Part of a small language model's weights: 4 heads of 64.
MLP neurons of a small language model. Each row is named by its layer, matrix (gate and up: input weights) and neuron, and shows model dimensions 128-223. Each number is 128 + 32 x the weight over its row's rms, rounded and kept within 0 to 255. A neuron's up and down rows have the sign that makes its largest values positive.
Before each neuron's rows, "fires after" lists the tokens most often just before its 100 highest values on Wikipedia text that the model never trained on.

fires after: " ", " \"", " |", "-"
L6.gate24 [139 128 130  77 182 116 141 112 152 153  64 171 136 131  97 134 135 198 115 146 165 176  54 159 114 165  90 144 119 154 154 153 126 145 148 135 182  97 106 180 122 136 101 141 128 165 122 152 146 145 111  89 171 149 161 102  64 137 161 121 117 129 105 133 148 177 175  51 104 180 133 160 112 161  86 100 128  99 142  70 162  89 157 126 161  76  28 130 141  74 105 159 116 144 147  88]
L6.up24 [140 121 107 130 151 167 118 107 127 117  95 165 165 173 117 140 129 106 119 140 107 141  94 115 110 115  96 134 111 126 116 145 170  81 133 140 112 107  87 160 126 155 151 102 121 107 174  99 123  92 125 163 193 150 210  70 109 145  80 103 175 112  73 129 131 143 134  80  70 141  77 123 145 106 100 159 184 133  91 109 177 128 134 147 125  70 116 145 190  99 138 170 120 189 149  79]

fires after: " ", " |", " \""
L6.gate56 [140 162 163 118 101 114  74 102 148 112  73 152 135 132  64 111  81 159 119 148 164 138  71 116 113 133 120 113 150 169 172 122 152  70 125 134 123 130 121 125 105 123 145 153 113 136  71 126 114 139 100 123 107 145 123 106  60 135 173  76 139  82 170  92 165 152 105  63 135 144 162 106  89 106 150 123 137 123  42  94 120  98 152 109  81 153 100 138 160  80 165 106  99 174 131 107]
L6.up56 [ 83 144 129 105 122 147  92 133 201 142 100 124 162 143  76 112 101 153 141  76 137 129  91 105 155 106 112 122 166 139 126  96 203 112 118 180 120  96 123 151 109 119 116 165  75 125  72 122  76  98 143 106 162 148  76 106  87 128 157 125 116 101  97 125 149 238  91  79 118 138 129 134  99  92 133  87  95 112  70 107 162 120 105 120 127  94 133 147 132 116 118 138 110 118 131  58]

fires after: " |", " (", " \"", "4"
L6.gate189 [125 151 115 108  90  74  62 109 195  73 141 113 158 132 135 118  91 115 184 125  81 142 112 102 128 119 155 117 147 153 213 142 166 115  91 125 100 155  96 137  92  93 142 170 134 149 137 182 114 105 119 129  97 154 129 193  78 112 131 131 142 108 140 110 152 143 127 131 106 135 155 114 121 132 107 138 140 128 111  92 107 133 212 167 157 136 100 193 167  74 168 110 114 185 132 102]
L6.up189 [132 153 100 177 116  92  81 129 183 114 130 102 161 143 127  99  91 116 137 142  85 128 102  64 135 115 132 212 150 135 174 133 160 107 117 107 111 165  97 162 157 149 133 185 144 135 145 116 107  90 174 142 109 173 196 159 100 113  93 188 160 151 166 116 171 112 172 126 105 148 125 131  67 103  91 103 131 114 122  75 148 139 186 166 138  97 112 246 145  83 163 170 189 155 143 130]

fires after: " p", " t", "p", "m", " h", " s"
L8.gate88 [146  91  98 155 162  69 124 120 127 137 151 170 117  84 142 116 154 124 133 128 131 122 166 118 164 110 170 104  63 143 103 122  87  71 131 140  98 112 139 148 139 154 151  86 139 144  65 107 137  99 157 120 162 113 100  67 184  96 150  69 112  82  87  98 173 181 123  50  94  88 183 126 179  82  94  89  89 115 122 141 150  97 147 118 118  98 113 142 122 192 126  95  99 125  41 163]
L8.up88 [206 112 145 143 129 168 139 148 138  54 118 134 150 130 137 145 112 168 144 110 145 125  92 132 137 123 107 172 154 153  99  76 121 103  88 135  61  99 114 205 151 124 162 111 139 141 121 140  56 140 135 159 126 133  97  71 154 102 123 112  87 143  92 135 154 135 122 176  94  88 128 152  72 107  64 151 179 106 127 164 111 141 164 167 114  90  72 196 184 150 108 167 183  84  91  98]

fires after: "p", " att", " sp", " t", " exp"
L8.gate331 [ 76  73 134 134  95 148 115 118  96 169 138 134 122  86 122 142 157  97 123  51  82 112 129 140 115  89 180 138 149 163 106 134  86 177 169  99 153 139 123 131 201 181 137 139 170 102 205 124 186 122 108 143 147 133 110 102 171 129 143 161 147  65 127 167  91 123 108 109 123 187 188 127 193  35 159  99 136 161 139 138 158 145  93 123 116 114  88 129 156 176 123 124 167  62 107 126]
L8.up331 [115 130 124  90 105 137 126 119 161 108  68 110  93 115 122 166 141 101 158 154 119 163 138 131 183 121 109 128  73 116 171  86 115  84 109 146 107 130  98 172  95 118 141 104 125 192 110 157 113 145 149 150 182 180 152 175 117  90 155 142 134 148  85 135 189 122 154 112 116 102 145 139 114 160 169 110 138  85 144 109 110 136 125  69 135 125  84 153 152 130 133  89  99  84  75 161]

fires after: " R", " St", " c", " C", "c"
L8.gate403 [141 178 172 139  52 143 180 127 159 148 116 113 101 139 132 140 157  88 145 134 160  99  99 130 131 117 142 157 175 121 141  82 114 165 137 162 173 111 115 152 162 121 217 123 171 176 155 172 147 153 135 142  95 139 148 131 114  68 119  80  84 137 131  70 179  86 155 146  95  94 132  85 115 160 136 134  86 109  88  84  84 144 144 128 140 124 172 132 130 151 154 158 113  81  80  98]
L8.up403 [110  63  92 125 118 130  69 141  68 104  67 160 136 110 142  66 131 120 122 101 127 127  83 192 166 126 128  82 155 174 178 145 167  63 142 119 130 164 157 103 118 135 175 124 153 146 115  96 153 131  75  86  70  93 157 167 141 128 108 199 179 166 137 140 115 148  73 139 126 129 107 113 109 155 144 110  99 109 161 128 115 164 110 125 135 140 102 184 102  99  96 105 149 138 141 112]

fires after: " |", "0", " Dav", "1"
L6.gate327 [140 131 151 153 128 121 114  92 183 121 154 151 137  90 153 133  66 174 147 197 142 171 102 125 125 100 113 129 156  92 159 101 131 135 129 125 150 110 121 159  76  81 153 147  70 117 120 136 127 157 175 116 128 100 124 170  69 118  57 113 113 133 170  54 166 235 162 156 126  91 109 152  67 149  98 116 132 124  70 102 130 119 154 119 142  95 171 133 115  63 133 153 136 121  95  84]
L6.up327 [111 123 125 148 115 136  89  88 164  67 145 132 146 164 111  90 148 179 118 154  89  73  92 133 149 136  96 158 168  82 139 118 131  64 119 100  86 128 133 185  93  91 137 128 112 115  87 136 133 125 155  86 122  87 141  99 101 132 122 117 129 132 203 123 123 163  87  91 138  54 116  96 129 163 164 118 120 160  98 109 120 141 102 137 139  78 173 128 127  87 138 125 128 151 105 118]

fires after: "1", "5", "2", "3", "7", "0"
L7.gate27 [139 110 180 185  47 136 111 107 153 159 184 109 106 163 130 111 102 152 112 138 133  70 124 148 154 150 107  98 180 102 118 122  77 150  70 166  44 125 171  43 143  76 178 129 148 146  97 171 125  88 137 129 101 130 117 113 141  86 194 117 114 122 116 125 159 151 119 132 153 175  83 126  89 137 129  58 113 126 136 128  74 177 165  90 153 184 142 110  96 127 126  98 137 120  84 194]
L7.up27 [127 112 130 120  77 104  90 189 123  72 187 129  63 135 127 125 152 153  96 181  55 118 139 147 123  93 134  87 132 128 146  78 109 120  92 158 113  93 148 105 131  76  69  93 105 149  97 144 143  90 169  80  98 148 159 144 132 168 179 103  88 136 147 122 124 146  83  79 155  93 126 128 112 120 190 114 135 171 123 104 115 170 116  90 153 166 131 124  79 129 148 109 138 102  72 145]

fires after: "0", "4", "8", "6", "1", "5"
L7.gate398 [ 24 106 172 153 105 107 168 147 146 130 193 116 182 163  88 107 178 115 109 155 209  89 173  85 143  64 128 129 126 125 160 119 107 119 160 168  57 134 137 108 116  79 145 120  94 142  93 144 138  88 154 120 131 130 137 191  49 174 167 141 203 107  96  65 148 160 109 137 165 137 108 126 117 146 151 116 140 112  86  98  93 164 103 104 109 145 110 144 116 128 142 111 129  88 145 139]
L7.up398 [167 167 117 123 157 153 128 149 118 138 129 135  66  97 149 141 142 146 106 155  99 151 136 175 153 124 127 139 126 109  81  72 125 108 165 138 126 155 146 145  94  83 158 150  99 182 102 133  73  81 122  63  90  87 135 131 140 101 120 138  95 139 168 148 132 149  79 117 143 118 134 126 143 124 124 138 146 136  89 153 120 134  89 123 215 109 176 172 100 106 160 123 155 153  79 141]

fires after: " ex", "res", " res", " Ex", "em"
L8.gate32 [124 175 138 105 139  91 123  77  98  77  54 122  81 137 107 184 167 152 115 131 114 116 147 155  84 102 133 159 115 167 128 196 122 133  65 148 118 198  67 148 133 141 125 129 120  42 120 105 110 172 138 132 126 155 128 134 133 109 166 116 134  95 149  90 156  96 132 142 138 107 197 129  95 188  90 114 161 124  93 104 181 145  86 176 138 121  63 177  58 121 163 122 141 117 102 132]
L8.up32 [149 156 105 190 141 171  86 139  81 114 103 136 152 115 133 126 197 115 108 152  97 114 206 152 155 112 158 193 118  37 131 120 163 178 120 139 156 133 136 128 168 142 127  59 104 106 118 133 179 181 116 177  48  71 135 105 149 128  80 117  75 123 161 162 143 109 175 123 155 162 137 170 110 104 134 100  64 120 153 165 158 150 103 119  90  98 123 128  94 130 139 161 134  79  83 143]

fires after: " G", "G", " M", " N"
L8.gate250 [217  92 186 149 108 110 124 105 126 121 116 160  65 130 181 110 130 156 111 139 132 116 114  72  98 121 113 104 146 198  93 149 116 160  98  98  40  78  78 156 131 109 176 104  94  76 123 139 106 100  94 178 161 157 159 164 165 111 145 126  80 173 111  96 136 138 203 109 127 179 183  90 136 100  89 108 115 215 165 125 115  78 170 163 150 104 120 130 179 103 127 125  90 126 146 106]
L8.up250 [ 88  90 123 114  80 123 147 161  48  97  72 182 102  70 169 163 123 153 103 149 125 147 162 139 122 129 170 110 118 104 116 156 115 147  62 164 178 125 141 165 145 202 122 132 125 118 154 136 106 123 126 131 106 117 182 107  57 139 123 132 120 127 171 140 159 168 155 113 149  91 130  99 186 127 149  97 115 166 123 154 135 158 171 147 156 128 105 130  75 136  33 154 239 136 118 123]

fires after: " cont", "t", "oci", "p", " t", "amp"
L8.gate402 [ 91 159 136 151 119  86  88 144  97 126 173 104 104 108 101 145 113 150  85 113 135  86 153 142 129  97 141 175 161 161  97 113  92 138  94  79 154 161 113 156 129 166 130 128 136 147  56  81  92 155 149  76  59 116 124 147 157 128 163 141 141 132 184 102 137  82 177 120 155 154 180 114 148 132 133 138 105 117 212 181  87 137 127 134 109 161 172 116  70 151 144  91 158  65  88 188]
L8.up402 [131 124 102 127 116  87 162 127 186 119 198  99 127 101 175 138  80 203 130 125  96 175 153 144  97 144 133 131  70 162  69 157 150 134  77  76 141 124 135 130 134 110 123 121 155 144 126 131 134 148 173 175 151 133  74  31 136 110 120 140  96 202 142 143 186 166 154 193 145  77 107 178 108  87 151 127 171 189 122 152 109 174  95 142 138  98  98 115 196 149 107 142 128  96  94 165]

fires after: " |", " a"
L6.gate202 [ 68 121 138 170 158 120  88 122 163  64  91 114 150 125  92 128 125 158 149 124 157  69 136  99 128 143 119 140 127 124 142 149 156 105 128 104  94  74 107  92 121 118 152 109 128 133  55 242 137 134 118 114 128  90 131 127 131 158  84 139 141 101 159  72 160  87 103 110 156 135 145 154 106 135 131 119  90 164 117 135 110 118 150  90 156  65  67 156 152 126 166 116 130 135  92 109]
L6.up202 [139 130 122  71 102 134  77 111 132 148 161 138  66 136  99 124 151 120  96 124 141 173  57 147 138 139 115 108 200 146 142 147 134 136  87 160 112 137  91 178 105 163 112 167 143 140 137  62 119 123 169 141  95 113  66  95 158 154 135 116 172 119  57 112 137 145 103 150 109 109  99 138 146 113 137  71 120 111  72 115 116 109 133 140  95 182 121 102  73  92  99  93 142 122 140 134]

fires after: " c", " C", "C", " at", " Sc", " in"
L8.gate368 [157 173 148 116  97 130  98 167  84 123 189 157  50 181 117 125 140 107 101 146  95  84 105 108 119 146 140 116 170 130 154  96 143 116  26 132 117 155 138 161 104 180 157 129 149 157  92 145 125 175 150 119 109 125 155 151 154  90 132 102 113 119 185  78 146 108 106 123 131 117 158 114 134 147 127  98  19  89  82  95 130 204 192 156 106 117 166 149  83 140 152 139  96 110 115  85]
L8.up368 [188 147 119 100 171 132 105 100 106 151 143 133 132 110  99 159 134  99 163 118 126 101 112 161 149 101 128  74 166 135 158  83 119 145 104 104  90 100 105 146 128 116 187 112 162 133  69 116 113 173 101 184 187 170  96  99 153 117  84 130  96 110 153 142 188  95 137  63 101 150 163  96 130 158 126 154  97 115 155  69 117 127 134 146  81 138 109 141 138 125 141 164  71 143 113  85]

fires after: " \"", " s", "-", " An"
L6.gate100 [100 126  58 122 155  96 135 106 141  88  55 142 140  95 110 121  89 158 128 151 167 119  62 107 120 122 138 155 138 158 148 147 173 120  89 152 218 128  76 188 112 207 165 163  98 141 168 100 124 153 139 130 139 171 158 150  65 102 144 152 155  98  92 117 172 150 137  47  88 156 100 130  75 151  57 155 168  65 124 128 175 109 215 135 110  98 135 188 179 115 113 207 140 155 179 131]
L6.up100 [117  96 112  91 119 150  86  96 129 105  63 124 169 137  95 169 146 174 150 138 166 115  89 118  98  96 141 102  95 147 211 169 178 114 130 143 217 154  85 164 116 156  94 126  85 126 129 101 158  98 126 124 155 162 135 121 102 150 120 133 191  93 120 142 143 172  63  69 114 145 142 117 123 130  66 135 197  93 127 135 173 156 181 146  99 110  72 136 153  99 179 135 126 145 124 133]